config.yaml
norm_eps: 1e-05
init_std_o: 0.00507
learning_rate: 0.00107
MLP neurons of a small language model. Each row is named by its layer, matrix (up: input weights) and neuron, and shows model dimensions 0-159. Each number is 500 + 25 x the weight over its row's rms, rounded and kept within 0 to 999. Numbers have three digits each.
After each neuron's rows, "fires in" lists the words (lower case) most often at its 100 highest values on Wikipedia text that the model never trained on.

L11.up602:482506523496531506469508550463528521481536499519461501529523507462473503486531513517505505500439519486475538529510514502503510513492517469471522465469531506533504499542476469445481491516486496460508483514524572492507491504491533483518556483483446566505537506487504475492503553492509470505496505479539478529493542512481489474524498509505497503491471520506488533518547484497524490543552470509456500462520490510461490483475515519478506494499485492504496509523504523459463471533479466
fires in: "that", "it", "anti", "go", "goals"

L11.up499:504492493484479563513513518467492472444483460492441555484473477540532531503488515490496477484492498491513503498553499502515464503470494482536508483542530499478535508491462517531495488532487486472524518481501501521513467525521473482470547471495532476527535486476504469507501497508537512475501490476527498497527466547517501492504472491539511514521519490478505483499525529498486519499496499526482582488506516509511492479518462487479454512526487471478422490487518522494508487463495440
fires in: "a", "his", "their", "professional", "record"

L2.up545:487440489496484511519492535470495524511478500571476510512505502494526522490494487486525501494515483492459501449526510529512540488453502456488434486518484483526510509498487498511494479529488520564501534457511508510520468542521461507522503491541515527523499521516522499513505465490551474483407520537513472464493523520483442504482512502525482496499535473485489513515495496482478458484495468502453564504503499500483470493483477510473497483517497500493508527493497464487498461535499504
fires in: "city", "river", "located", "street", "island", "land"

L2.up518:520444490488486528464513510475502511485530519528478501474518505534490505491496519487455514478472535531477499500502518497479512494513472481532504493497546466497502483486455460504468491529519495505579494478508520516513453526522483503476506523516510494499515508533467535511525483507519532461462484500490469461530474574508445505543506517550521487518498516536483503497546516485469507546471516466499493492472494547530474490509538484470474483503469455523536497517530506501495511460525481
fires in: "train", "coach", "training", "trains", "track", "trail"

L9.up181:510463489491504511470501461472499512532489512486478543509516515510549461508504487485508478525488485506491548515454485488508511473479488466517526516503497504514498505502452493485477490472505500503574448471489502504530502479449522517506508530533477520478525519494492541503576449482477475538488512494524510468526483537499451508488489472527516524519481513513463507529508491549516502476498480522488475520507525529525482535467527495492471561484493455492449485535504459505476498467509464
fires in: "and", "opponent", "suburb", "6"

L5.up446:474513501498516541521488466479508540522504517515500506524560511456488494493499489514511498502476487486477519512507499492472543547565498473514512482514479492492446498541517491484436457515492528475475491508522499512511493453496501517530544550476494482562439547450484507522464491495522529513467530499523497493559478540487473516510511490500486495461534500534466533462509508488494504469485472459489502491497507511523452489529545495498490515488529510513493502518490499495469490483456507
fires in: "of", "and", "or", "children"

L7.up293:471503460503530537495519501479474514550501466528513509458517499493499515463486510461457528505497507534506512540521528513454473499481527452494540512516500483443501491490462487516483505488484528469527528521539461502514517491470537518510562499500500446518523518509494509518504513527544476494494545471531503475501496514485508450506474461505489480525525500507486498486496456543446515475438493532504466501472487506512501520507501454477489468513476514491504531557494515495473545509492475
fires in: "and"

L8.up60:525511478461519508532521524472528539467481497551490509518515505514509513522499483473484534473462517481547529487532530508495506493535473490476509499514521469451476480504523499440529471515489467514536501495515531527514522518469496519502540515444514515472516528524487501519502465493530504500491450506505477480481487518494475519518447498502503491507567516485496482502543440476508521437516489518516467503470541521510541460465506516507485508491444519513500527513512524484467503492520456
fires in: "has", "have", "considered", "improve", "provide"

L4.up523:527460479475517501542525504475491495473510456519520514480503512480488446475506526505514487506512554498530472520451529493496470506475525520488489495487535525516497505527496470508507488490479502467537502523534486511522503496484505515517489496445453483535457508462502500499472535524503496492492520458487462508480449499503500482531530499530467527484487536523512505487446469495502457526450502519536460479506543479480464492482517500472486492492488496505523477592512520464508524471476450
fires in: "because", "white", "what", "this", "become", "who"

L5.up68:468519504500485496553522544475479509489507505529541466514505500501520517529498555484462515500543525494467575503531506496475499492467502487532487465487542468497492505485497491514466488460431535524497482497527505529519494490482547487480523481470541511498523491490534521482479528515500515495500491510549452446454513529501496497498497539516486480511439527504477509510501486524502501521492503518490492515488512498517476474500458510481477459487457493547439519520527466473466498509474504
fires in: "most", "boston", "two", "olympic", "both", "only"

L2.up370:456448501480521517520489491492531552452529530528523470469517507513549508472485518498491530491485515472502486480474508534487541536497468461507441474496480520531462486525491495468498505486485510494521539481528478506516506498471541534514516540497510478506462537480484528482528512531482493502428519479502481515496527521511492518466542514480506512506503512490504513505522464490487495477498503515457525491482475548468486503548480503422491490482531500466545507509488517472489492476527456
fires in: "on", "through", "with", "in", "check", "along"

L2.up202:523527483480505517496510532463469463516499503536509521452510505482535466485501509547554452503467543520524481498513518485500491491503503523515538522500524480480478504524453514523504483510505466494472464494508469510514499504477538487524485501481492521505502502519490520500553575470522509527505516508502466500459479496511451490556519470534490529433494504532472508474475485487529497511459506472517489504513540466511450486491492522503474481488462512526498453535513466459549518490494509
fires in: "because", "became", "as", "be", "become", "is"

L4.up534:525499476479520486501515465483544530515532508479533499423519505487481520442497515507471530513487534536509505497525543522448509508517495487510483513466479501520508488500452497494521490519457520487493524501534523534512487479513483502493552505461501525477479516469513550489468496486511524527497482496502487527530470547514495533523505510458488480485488497483494495481537478463538478525504508492495495470483490517463511510449515435467496543466524505469512527464504548548499496453526475
fires in: "on"

L2.up316:482503515489512509527516481479464520522525509521537470473481507494478529462482480514513498507458512535480473514488559551477509540538475493522507506464517505477518515524507494527434467481511506479530527476592475509515526507490506519478487531484497461529452507514508514491490495488534497489435526472571472492500470470514519498507496516496478482504477500515496503476492470514520511459463495498482507482497493486532448496500500483490475492470508520497538492557567501522495482512477499
fires in: "by", "and", "is", "to", "into", "from"